From a checkpoint of a small transformer trained on Wikipedia.
Size: 11 layers, 7 heads of 64 (1 for keys and values), vocabulary 30200, 49.8M parameters.
Training: a variant of Adam for these matrices, 686M tokens, 5234 steps.
MLP neurons of a small language model. Each row is named by its layer, matrix (up: input weights; down: output weights) and neuron, and shows model dimensions 298-447. Each number is 500 + 40 x the weight over its row's rms, rounded and kept within 0 to 999. Numbers have three digits each.
A block is one neuron, or neurons of one layer that tend to fire together. After each block is what it responds to, as a language model described it from the Wikipedia text at the highest values.

L4.up1032:510393551526492535447559457476560441536458512468498425458511544502545491481489481462518448486511487496492565578499508484527548506535499446543551564498471442473529488442600647482541464524507599513520502541486553476363434599532438531569494465496440586480521500469448495535510471481495472482510458487544560549447566494529430500478496495519553485534555510535563512524493419523598505517483452489500468503523528489491551532478553513518483539517411549498471
L4.down1032:475516508447496512523476465488474527527577514501520483486568446469506531449432499500421529479529533567503426558500561526474497512499465446552425501540467520516522500520460495512498504508488541452470527522572489562533562484494489511465587551518488529564469533541482482531504535483459480466509532522503520578502479492460581560481480494462459511522501480498467533512417597580545469448439535453405528463540543488459462547482479514481523443506605501554497
L4.up1159:499525391517529495525535461506506475527506536545476490491538437454502490497493478463526523534501471555480507513485493451545544541528448533508484450451486565462524521426519523501555554490542492519483426491503506506460503486521430476484517503471497521526549448507473610552546565429471441533526521466534566516403504456514459512502470578552472529563545480494480489531488409468525493572493483567499511490446409522509489564541523486497579477499466465443484
L4.down1159:467410516520471470564470474459436467495547479492422438510543587465468439518460495414474614536469555485541407499489539510434521501517548551503531555501464477519475544517498484500505459489492454521474526409530421499446489503529494472506481496524492533465420514475465478524539562627500533424449458540552463500442514559480467471497440514525486451472490493531468521481436436490548482473411520472460499508468487434506545560534547534537493432508492511549523
L4.up1401:439504452522496511528468481517470502540508522481506440535444535498524429498461570474408511558504441516501502539500542474526500510486500476474515398504483517491556515506465534476535506506478505497523491496426508533509542465529470529566500563588474481496515495470472578551490527462536518529501476531475567584457500494486478497429482532529577518476482488481438508548436498519560547469506533530473577495529472470495483517443523604485591572558355501426483
L4.down1401:494513566466501508454544543492501542519547496434531501436444484484477464472516549563553508546529502529480503478425566511528527444456509489467496439492498533515495459494514536513416490504460553491484495577426515441488513537545554523441502502528508497499523449441550587538429555496486535433435487521477585505454466561405546515492423504478450406538447493405440554475429553527560513494474535542551520449572532542526510507549520608522524578497367531479481
L4.up1656:531498464530505455535552473508528520565446493475551432566434480461517504494536423561492526520595470550505555448495502471513556505551470540521542475533449459461510472536478522492418512484524502524463504498450488559444581502520563547491461482476486538449523541455486554577613508527456572477535430496516456554493457464519416492569522586583505508543548520476418509541470531510513514497472503534533511569544578540513548494482529526496550503543472498475454
L4.down1656:427478528477549530490517504433491413528520574457479515484489578537476536459426529551603472538529496470474509521439537513478517484513516515493557471445480507524529546499538510512425443427436512546464466493462493417571542462450518525525562530432490525482542554508500540526528460469508486480488516407472516464470479529486586498457504514519511466468524505503556472477546462501517518453519535464566522448568536454503538518545533518527482534568479570569499
Description: St. abbreviation period

L6.up1054:540509507466489446499516509531523505523469542457541505572499528430522508489563451451429557547495508499538543531446492522468487478535470499395513425465440448471513516487521533476505501482553538515474539457467498500536513508509489585508494565438573488582456476528457490526449497482490448492481469516557461481505522479457445504507516500485488572498445535491552427471469570544435503502500489466453498500559496508503496508511499495498461574537508511570502
L6.down1054:490479499480511521487497542523492485491561517493470495557513529498494515492520496510403515516496490551562531543474525505544532510494473530480471491490457451619485554518479516487499488440493540460519493511531503499565492500502559519481497560470512546528461470510486459511481519474499481512479476477517538489472514470503501471527524480524532536472514486501515490512479547501408511477520467473522506488488517496486502489482508507512527531512492456537545
Description: Item and sentence boundaries

L4.up764:542559521477507523531517484453482566520493482434496476530478516466511451413469458520472562507487482540552491494419495508469487523444561466509458522465533510436488482514454559536422480573517515471536545486449596497473450382535512516529442465437534460495495544510504553480445537476490402480503535471477522589483495497505457477490486434510512503551505478497510510476504530517474542534533427425406482518517485554523493540447536494486432537513547539438515
L4.down764:484514539518499470499540508489459544534539523522444513463476496458513567493477541484438520478512494492477477463504538527514512511524580447497506515498474520471519520478517468528422486404525514489544513497469509490521512463524475489564539523502524467562464521500521513508416510473539477487494518491502482547477486514513480477493484490480501455535495435480483555473502587509468492479497534477487469482483429513489465496462516507501522535493539506489525
L4.up879:469491498542494470488552518559549483510488471495507492496523510526526483504543456494522493480542524527556485511393503537598512513549480471539439455410608515457473446550450530534450609509516529475475452476467514583508424489530493455557492493484449520513519492542479611422364534498490428543518458460528478504487488481553447501545511493500489532504507550506493559570494501489485507522489512464487458512441482483491432437476528476446467451494497484507514
L4.down879:506545553532471514516521520479527498515521484571508554411445444523513530518499504515501513553505494450499544527531472521481484519460512520496462542495548502415521478483511480587559508460551547494489459470531548514493500459505372488504541400544450467495572451467501495501465476419459527466569409529541465543454556499511428490490533533514563496506545477504484489553479418569505509506454511507526507572473539500475510492446412545483535564496531565434523
L4.up1175:417485487568448478523517471489510555504445483464521463499563534549550509543535483477485538522531513485500396491480543545562515539550495483430470463513556440473491457541454483566441458506585525498452483451517561638542514477536534496579492479509481468524490453493464494472425535474474422487487510442537516493474523465568450503550499549499475517507579459500515585561474460539390542501502506443495440544499490475556472483511510468471529417527459474478473
L4.down1175:509531494495491460464491510517552526524492509507526524461452465508496485539455512487517525514558471509434540486510459512484434534467505526481526535542534566436514492506501571517499537443562532476521488508435509507446481488476422427470531453465504504522523455483627525546438458455451472456504472507566505518470497524535465451545527507528498488548563490504521497501492455530501465485458547556493489521420529488496555531446430558495572569436472566491574
L4.up1479:476484472469451475480477492509520512466442510425503440551472527485486431484560502466461478550541470462518467411415551511518499468481481467485530467470468427492516485533513536553488457508545525513520460517424569484480559513548559474529544521405491523542467480510473474531485419445502445472576558486533488484513496452558431488551480623492462535510512465509483573541461579521473553454538506487515426475429483532464529489462474450498486483505545522544481
L4.down1479:521492504481494555462485505523497507468552547462501524532492452505481505490483503502466537488528513495497441494465548476483466541491487489470486515534507485442508474541479471552515441438510473509585487510451532490493500512487470453523489516483536466501472493475505539513432489486500480471442462531497519475513490584459481528567521489552504436535527535513525486463526536500474461464481521528471548510494548491505512526497509583522525556502525533471579
Description: Line breaks after sections

L4.up8:445459603478531468519474475526559458454494533523497513515525481424566525528528461487491483439540507479504476543483471571468509543443536434541517552485484478466494512478470559493471552483475485517418513517522455536486431515553499522455512510492542443420453566503544512371487497483476481506448524457458492450487492504506468480537477507501487526469564499562524481518425519524506477533534510611403504516500551549559543508524513476493579500533502549448462
L4.down8:540518433565452432454519509483429469542506460400440487456531432475524449437501477500408505438446434506500461553533560600556533515485495530483446542582514487540510538545585539576482535459549496542491454477441422511473472437511460520495470609487493505498493536491527437468471517525489468498536512455540480514493495435469474452530501543500430509432466482484509577504475569513476478503469470478520481516528487499464493502390558554502557539495561436533532
L4.up490:452479462466535440446445452484557469428476595584579498585396516487561523579488500473453427488526600544532547454490444545512528483527568525532524491491440470481488524562426497451583454498520522485470545534420470556490505455530523502413463496514513506441480554552506464582491502505441528526466512484490540497485587457523471463453448550501438476460518438529482483542487468506519583508513478533473502514413553500551508515493498462490542621525526522561483
L4.down490:616543486553470583519542534503482518539548522488447448485560527442450540426489448460444534442558485494456531471498508513476501460503471459441505550467508540465531484475505499501477492473550479557491539440458519502539445445512510489487531545518490481498534501544509445460485428501560532481478509415450422479477551505467502505561444497530512485495546469519490559523470442486405470475468466505414472515492456533468545522478529459489538433448536506520548
L4.up605:447507504448455549510453508510523435534483537508441466537471478516492519595561494470467506514483490521516514500503501511483591514562510427528534508490401509468506503528511443504476534515481515500465579473407529493489476475503503499483513516470492485472502505448473459435494492489528471507472406492468524511556520485544439467524463459490484506508472482507555521495528478439493457528483504544436531549415531391537530509479514456503588477531523514516510
L4.down605:542542409501454516559536514429515459499479467476503544526606543444570572475457530523454554418486490532556466502467550521530530444535474478528459532489545496518530511479503425499548446519534519528450476525515459562546521510523543507514471582482579535561466455506492495441523515502514536455573481471523493483547445504481476482536484482529467487487561474506462488491517530534460420557472534553495578524586495519476442480447566457535518488576501516532512
L4.up1645:468508519436531473530429483501507530483419469530440470517474470571536514482430450469466496505521527524541547550491503557479514499497531462461454542503527468477542548570466553431575537517429488497478487434429553532465467598469464533482461561524450532571505529550511502526526518474437545502548494558496462514512561485460415452540501488524488513470524549519525483523541481509577469499547386585525482472466512535547526512508516465501543632534559531581492
L4.down1645:528497530506478446496517463544421467457508572561483460492462509539522445475540419450465503509510494620515489511520449485534478506531529526528460511428467533516508507492483413566501509482512428476522476484409508481510501451471475488449507538546506527431501488485506441427462485622447479510525436457481440533512527544433488469521438565531499484424461461464473520500494561526477477482472450477442511510454469502478526522428526533499452544433563496554502
Description: Second number in scores

L2.up31:495503459493484478475523496554457553441460564473490609459459536528535533426453531465464498547595497500482514411517469437526575552557500438406496466517521446492514512492451526477604543515515518537462499521476553476514552438520554513509466526481485480478483463538553384523528479460529494540487515451517431524482502438480485503443498487501451408512446500556517419529483493563526481545499484483564493512478443510470514538514528529564478512504440505563451
L2.down31:513400521526493508539468496494474473501431414571509504496576507421496525504500451500487532491472497514503440551519479476552487461471434593488508490467546499493555460473493423526480503465514506477497506503480410485529497498448499486424478527502588497532511480497533579476496527511541532596486454469490426484502520526513493552560466482502543427442426484539451480526447459553497522473503493483494563447486419467533530476493503530506528453416486467481460
L2.up231:557473458532563424491438454553433528459460532470547622520544517570479465458476434494423527511514592466480525473414406574502498518493427517409445474477465442492468478492532513461450477541559506473513570466509495529461499502541492466561471532549525549460515496430444453512464466492469470556535404461465567505499438415512522522511490537544462540551483479525554468490424498454518548530446500548452444451480585513557430483515404456505551480507522484495460
L2.down231:555445451433439463470493474539449601485473494537476574518434547522536472505461498496518516462542599529427523456519496510478502565473536486517478514504429492504446582472549480464511559503531544519434454604463508525420537517455495551526525586567507502383526480510569578506479533519472491444433464501536522441538498510477558509430566481512501489521549579398488465490573439567531455595526493499464465507517536492515504469486427515515557553573415494483504
L2.up459:562523523472590498463484533471488521490485511475496589503474528554507526464500472536369502548446531411501564467501467443474513525397516442486443468506511465487434474535469583519498451496452555455478461505546502505515498457546551470517510558538515546471507524548584531530486443453500485503510404468507466534473490472549535533491498459527413496526518511524448500557495514540515545529438387473547468461562512556530492533555469482470548474564509491479468
L2.down459:490512524592488493499534525434535570456506510522451500458503518451502473536564534520523503492502471576463507490498545544453500480500435575495525493479446561420527461532561508470444437502529451495420494510453424460510461536475498488477551517521553494437579513485554495567446497543512486447465482504503493469513524452526537532532508534548541503501509521442526537496493442467482428483517591525474532470541485507551512478472475461499590471546488427451503
L2.up1460:534496535434568462489552454613423455509510496446447496526490560460463472506476477590446466480535500519601432584481561455467528563482486519519466478502516425478518527555501471494558387514483555538541489475494494470470616469489543485528508464479505521526510492457488475474528533493527534452485563484524509509437498464492555480495544431527373542470513518473506458543517500460515477545477507494502484523489474529465427627554501487495448456512451507535437
L2.down1460:489570575515533387421509447533585469575568463529543448484506496481534504509541557488459463477505462508468518487521546468493535503532413493505549534488538486432529520478560534496483511477463517573499516538508454491526415452515428476460476521470474517530566517575499552463506456491478478490538512422544487535537464583512440499586486466536565506495511442520461516499528560613431486527467501382556519440565534508497546501562494478486494443538558422425528
Description: Coordinating conjunction

L2.up17:464455494469496518499457485481552492441475540447499520442497395465558505512523462502477462504499498461489592535472550484480476468489527480519501510488439461519434452487529517490403431501560452523497514499461488495479572484546522531476530485475527536464478487471463459514430544509498562470582549481418473524571514506529526502489504509472432490487486538576495584500482502497501553513603518448531534541511450494528497538490516517518563477549462533462520
L2.down17:504582481434504510467518440452473561524494500356499518491430415499492504534499447536452448499513474473566510529591482471550539506546480517492540491477549460451454433451519600486489466519496498517479488508483527491497545418467497544522483464489584564492462478465483558505424459507547491479518492541564488455431482516455549493472475526529468483590525475527510516569515461531487530480457554478478548513519468579468422544451509483491546465507488479478475
L2.up311:506511491560487505511541467468484457504474410486447482572505558473545488577556498463438495465518481546513513479509521477415556459480464511465483368443437432461537506463428535596419513504480500523543475451429504536436509484496524547543513550422524517396533501471498518533537589476490438534518459564491548480534478477448551534393392477526500567523509432538531469527457460466517493490520564499539476505482499479490484502452496506500515488536417490509523
L2.down311:514512490490594560542515501496553489600526479590495503515493470536454516487458463570494528546515398504558489435477496466493534477499494508451488516493486426495411515443552532530522504507521535493496469510463452515526464504454514523468458513519495469505508480524529594541492512491487524493504519556490514546512535514461452499538521591468499496534468498514452518582418445517567497394537461512455521501543546478442469503446546507466522487562529531516430
L2.up943:488563531552432457503509496440577506446501551457516530492482503528527509456467543491462490498526515505509481501467548493480505459439438509515480485451437480483526518449473521570447509515502535467499534505510480472453460426508505522529495515494529573415547511446510553519493519499531515470538424471602561507521486488556556494503575516501497533518502496477476539496436519491572520544545518516508514506505519559543466498491424518538519451513481542456536
L2.down943:473474470541543588536535519498440508526402471459520567521473442491502513498472487506474474478542473491452581504523470563560558494468534499505463494549504540493503550498478534489472534445474491528471450498573424446467537507537527536469525481433540581515621545509509500531486551469547465445466506597451509496451521471467523485379494510551530486508477525448463430552497480518464525462522502512499541498505509508501501463459508568469455479499453420471550
L2.up1467:477467540428502502521501566518510550544482557514465443525468494479566487433529454532501513509511464474466469469512551484479623537483463558422474397543469457481503531392511568555498483515451533455450572587411487543492473504534510552485465533471470492466611465556506513536455562460551496478490470493488446503535488497481498506450462430560477460500511511473458542428485422565549541548459543574494569507561501492498517423454526519527536528534517535560486
L2.down1467:448421499523534538471489505473570512529502476450470486561469568559537492516499494447472523501560449547466527502507530549583545481485430485434531525501490505541463542447468408613517460443498549512464444516466512528497440550427509534482471512533509541536495528547464487568524507503518560485472483489470479461544501536517464495497426508520465449493494484453412510506505567612551430528493491510536477462579515550478500436458437482437525543527390549519508
Description: Mid-proper-name pieces

L2.up73:443518548536537444496516449388464460533473435462460474519476469473532483430586410550472547556495521602519515525416480446504422486447506481516417498464428501471554498519474547524497472543463486482505478463459550504502537522516508540484527517449533514556423505512503430537430558509455517462543519435500509516461473523478475480521524500494498514495519471538534473465501576506480503458512454477493505567408449500429589471498534478558512520486494494490490
L2.down73:516467428470537448503517522493480542509544501443498473490499509523504542478535492488449541513454463492538527481438516483521473523490511501487505472490447501457494499451500515461520489395504490502529509475474477503520517501530508513496526497457516483539517532520486515517485491504507519480446493495523486491461475565495509486523495536484510486507502508500518543519494509489458539483481499476447517477524492505468506485461536524519487515495517528462577
L2.up478:488507503471548450519566467466460508476534475447501452507454554469510441442546495557456509525552435596509499496461530486560450543443529498551430498444512471461495538520480522473576476506478468497446494480470526530463518458515510510509521498458530514637537479461453496525436544422475508486478484459497517524466493479559438438506529426502511516541519444532500512508411492459450515563492500449511493461460467489506571528486450456542458492494515526532499
L2.down478:539471464498487512479560491473507475520560499432466447461494563453475514467569489506520572522475486518598551475464495486476454582442514465510537494538416512485483456452465595454450544461511531480542464479526532511470538525452522510504541447521534481549501532562460566511503487478523453505504492450539485513456498546550509490526551557487517488477541533477508538529503511541517524485499489459522517491548513551440501497519518566493454557511521511500527
L2.up808:547506500528502462497541457408524500500473457491462425545505544505532458532615458552499593550510513557556536513435480463515441516455480498471472532471443482487545500472456530505506480539481509500488451472442519501538559451489556538494484511420523517611449541478476451520407575457494422473543491448544535505420481521469478453526495496538512516525473472568558479450479518478470511496522470473466503555445415528498572540467509495554518541537484484492513
L2.down808:498477464480500479479507522477482540516573531440471461490482497505493531492527497488470526494483441471501511495470527525501477522511515509491549498494466489489503473462487518489505484369518487481574504470473493505535504509507471507512548496496539472527490483525508511519478460490520516499464489493506495482462501584506486482514497537492517478489465523488511533506507507480443502470474545477473532464509512501439498481454493557511469512499532478455602
L2.up996:493462488491535507477527476416460479503498502459489433542448458487467439468615462568449524541479554587520480477455487488513476506462520515488495565411440488493532536542442551558484470554531531497523514494476466544489564486531466506488515561449523488586442528421418414532385557434472474490510493454574520498491485521535415498572523468503502503537435478544526517469456562434415466495533489503492499517461479524490549464502469524519514525534454530491503
L2.down996:510474480497491478474520508489506518511552516444507485543514514492490522484555470530463556512476449500515543511453521492497495512483499498531536502480424470484450476459502525516491500413485498472576472486487500554525526519534509502478531489518518484520473530536475513507464461479529503488485472442544473499497506588547495490524520519464545480530468512497516521527489523508454508480482508467471519504520513521426477486476488552527464520520514503438590
Description: Line and paragraph breaks

L6.up193:483492446534522487466529459513533547479437491544498542545499503470501489495455472490519543498482576507531567476543478432432503493487581504550535469529560507499494515520510570469479495483520481491479482461417484521413421484514530490488499495463452503459515483553484462498448508526461563538405451521485517474490459494514472488481500513423490543556493533561504576502389530486501456497487404545563468496478465520529525552511471452448521544517536550505472
L6.down193:501526478497394542452568581423494492521505497485509555521539516466510493493534463513444517485507455545462485514515482494506525441531465488488490484436568481507487464401562536469482495464557560506498523506466546492565468461528480553481492558525471444421485519503546445538465550536508467540468500516438523511551529498506612519528489535476476465529461460506519529448508514474597523553538516460485473557507505435513504512476545396433462512448361502452620
Description: Of in noble titles

L6.up692:599464575503531532489478537494512519539419547504439551478490476547509457544511513524536485486552499517511563498482467437462550498512511534427481469426477545547483552525439561500495509470434435453416466462421554477547539521485530542489529537464525535538538497504557472378498545450496448503522488455562491462534501503548517532526461500453558537531510469480494482569526488487474469489500501437446465478533514446511459485489534413500497536531505470514468
L6.down692:519512490536465508508502513471544582558494556523499508492469474512460550491415417461508524492480546432425505519529504516513456446457483491476452552482470509465490456487442484478507403410532519487491481531554424538544441457492477429549569513551457495462511492496534545509478470543451544489542480510526511520409488526428481473515505480533476520475474442471567578522465536516498569430407502539506567446448567486539542527441480548529453427469465525520531
Description: Clause-joining conjunctions

L2.up273:491451561482554539426510534550480509474512504526508456475535584477455450521511489445509362542401536485502529523556510480514561484521475516576504531453502482507471521423503511539503472473503515456487539455464529484477486482501533491548469469490492471396424523513506476554561526527474493530544515547561545436519488475527559492503495480467496514516538441566561495508471463423503519510543511530567508479433462490499581456461530476552497536540496562561514
L2.down273:466485422428510472470512427491479498503540471523487489504468502496512472477469473447471494550544517499504463480510525495504494529507412483521564491506465536488565491457493480513539533476496480503499465542507427458525484466443541460457598524528481454507455495536481511485580531493445505501478481485523495516462466493533547446492482449524454476520468505468481477491506442517476505500401535533459484486478504475450495492521488447483460475529418492526527
L2.up797:468442491477508519459434458502548538425449485517525478542419469460525508489540493480491439488422497467533476558498488531519464498485474464522494451454494489446529523412433586563453549511458512471489445551423510549444492494526558488518510495455474467422524592488473520562512573494506448569532518511442473457500427472508507560482484515488395515619535490585556513559545546462550478537548448462519494436408515508565501516508525451565499490547472535516522
L2.down797:470568491516473430503465443485490443550511550542510543517476472454493512464512530518504561575452531509485507490480546536498513508496509467507460540571503565515577496548479469456484561478493501556500456554541475467461461546538513388492576560431526557543456416506457494501526463479500554462510416467450486487423547606482531445447428487500408497525502494451521497485510423486557442539433470531489493503468576486459460450483490539450493442468527406547499
L2.up998:449464453464493485470524488454563484541504468485449468512395527560498440574584421514494504562482530497517507571479544461461464451535518517470461504513512513475521531502469513513483510476456508503475503492478542507407585541502550472512480539477527486449484577473511502517551553467449563547573531554445540484478450461528501529509469477477499558502499434534480514553452557464495484548557465544543481449464510535563494533529477501583537534471522493461498
L2.down998:637488502433524530453567478508509518494541472492525461456507465423557570509482600450468462527485553567461444479499485444519440518411443486455410482540535481462515491519570489521521521514512472484455507433535512526471471508492507482487476481576521486509495420487533483502624471505519456553482468468478478517515486451561400512402451520534547463489526447488544492495607512517471496568456458393473504523543506472502502515529468497408522491494461446504535
L2.up1015:499459453516445455495513478486523503430455514496557487469512498530485492446483459527503512456452534484549487544454424457573529488452528450548516508486492472434492552471515493445483465519514506514466502469543460513465465467509513431507467518494505502481562474498405466499370484503502515492556440480447487453482452499532504614468472528567436436505487505517515521555443574572430514516579419522487454490486519545554524460458453466490479507459532533521452
L2.down1015:559539463515537518434514408541552512515485525435543420559496481476558491507565520514488460463504510503468479516494498567522504496434581510552483429509475533421490459509504600540497473465510498532462530540525505495442491545435459517540511507449452504432518532466550587477514551548566461401478495638447533510532509504499545554479475471463433523500401509526572515459531504486461504532492478432476552518492475488513523491580476535432514517500488482546555
Description: Score second numbers

L6.up1555:480514565491533531499539484477541479478485512499485548511496479555447503455514500510376544539542500505481523569467552494440498476493512538573485482457439448459467490474508476457498450521483557469490506535403526520428550549542484509472504506462501536496515491495478469498458517450484530479571542435474526573464465485523522494524497509493522504554523406464456557520500502507525529540492456582489529502482489484479543550504564490546535492536470497375483
L6.down1555:497486482487522471495484458556466524525586494408489495533489504600576500506507494491495510578564576459448472471563489476568514452476534461481544453549504538413452490489466536514478460443458529470528483546501481511443478505520531552507455495509460547549555522494470474543506490536556456510492453558463501479486450468412523563367502466534523506487493505537556494485474536576537478477488502474472515526463464521507485469551451494471441503560455473472527
Description: Mid-name continuation tokens

L4.up427:486501506565452443470486496523503482446480489503511484632507475515562495453465518496480502512407552519488485492464461477468469576482492479514472494453434413469483519553488559521485500524492500518462548541519495488471544488487464539498505494538527532508547464505557490518447515500481454478520383496511487500487485505498522407474479548495480473547529479526465506532479493510495496469522556539480481407548580516558455530525457466546474535611393433537499
L4.down427:456557470523501563474452483509514586527440513519493528509496505500472452511510533552476525513447545500536547502418540437458582438513583564499522558533537440518485480442493443472481499491488437494496555544517520512463504567543456538517531470539459467559533518501540499488472418517539542415419479492510536576538469419523544508555494532518492516407533494506562529455584502444486603486461505533480454499467426574502493470515475509478468527497486497427484
L4.up547:472541448472525567468484540546496444614497531507426529494480515494550479459427524484491465554479525499506488496538465512498487524476475568445509488490462435489475534561500540545577501476475422515511464489503515483531467419546521575469473510534489465464598445490518533499524522505461510489517454523555471495401531507536419508496449535468421527602529403494491482520460418452500456531504511465515481455458536536460484565509514477533522571575452459481499
L4.down547:487514514528486524487501533495454510496493589538484532472450484483566530409491587487496416480398577477472549450446463522520493514528462533496528471437472415501461563486463493466540552484484478494502504527492422501528433511513501514499515472545533419492516451480510512490493477558550465509530508516429497443461485520502506514537540508522514512538471447520538504511473474527419495484509481452461504516545551479562442449510403510521491490536524444553533
L4.up815:499493455444488444518405483617517462519522465445416551517476527576500500409430489519397477474469516508530420451523475498477478591432533495525482486444509493547508539521519491513496485512538538451435451490445459521610532491542478506492464478530551463531549505552526531622489525517461476497498433419500547510486549478480448475467433518493443479531511433509503514498439480492432470506537468559502533521520414577456443502476554471540538505543503538535472
L4.down815:457555496463481525468461487461500544470490557555488492476513496532520511534541588520505543526538535424446580482450511480485511514479468500483505507510480496402506523462442523485490594492484508528490429541469530531502469552497441555496548452574440418545442544543442562443456578515486416536523467536480531506542477521533472462509558517533477457429586542555523480482530508473476509475502495538465531521547428469564506417519445462509507504572531517527492
L4.up1422:535467554462524424494524541571473518444481449471505580486496502511500467393543478500460466506509526531520445561480487498553473572510528541425490467508492480467471487501451510468524488514515514453434458444474452534554508421495545494514421517511486468496557527455470465494465566511489551478473408488477564507411457469487488486497546472451498476466508481467513472543498532484472514502463521462440522521476478531490533496503506501516478508530462470496495
L4.down1422:521558518510444535469488454479511527592487501488445551431416427532497503576567564497489449459509495463522525457480405499508418484442495551494599495476523496510556535501505530502496534518515523504521472494514494443484487449545420494426559435482505467504497486570507568558482467496545450506481467500504494481488514530465481514441492480490501458465487458516535486554462475484540496547511432481504509554566542433556419508595488471553534482483441500457491
Description: Coordinating conjunctions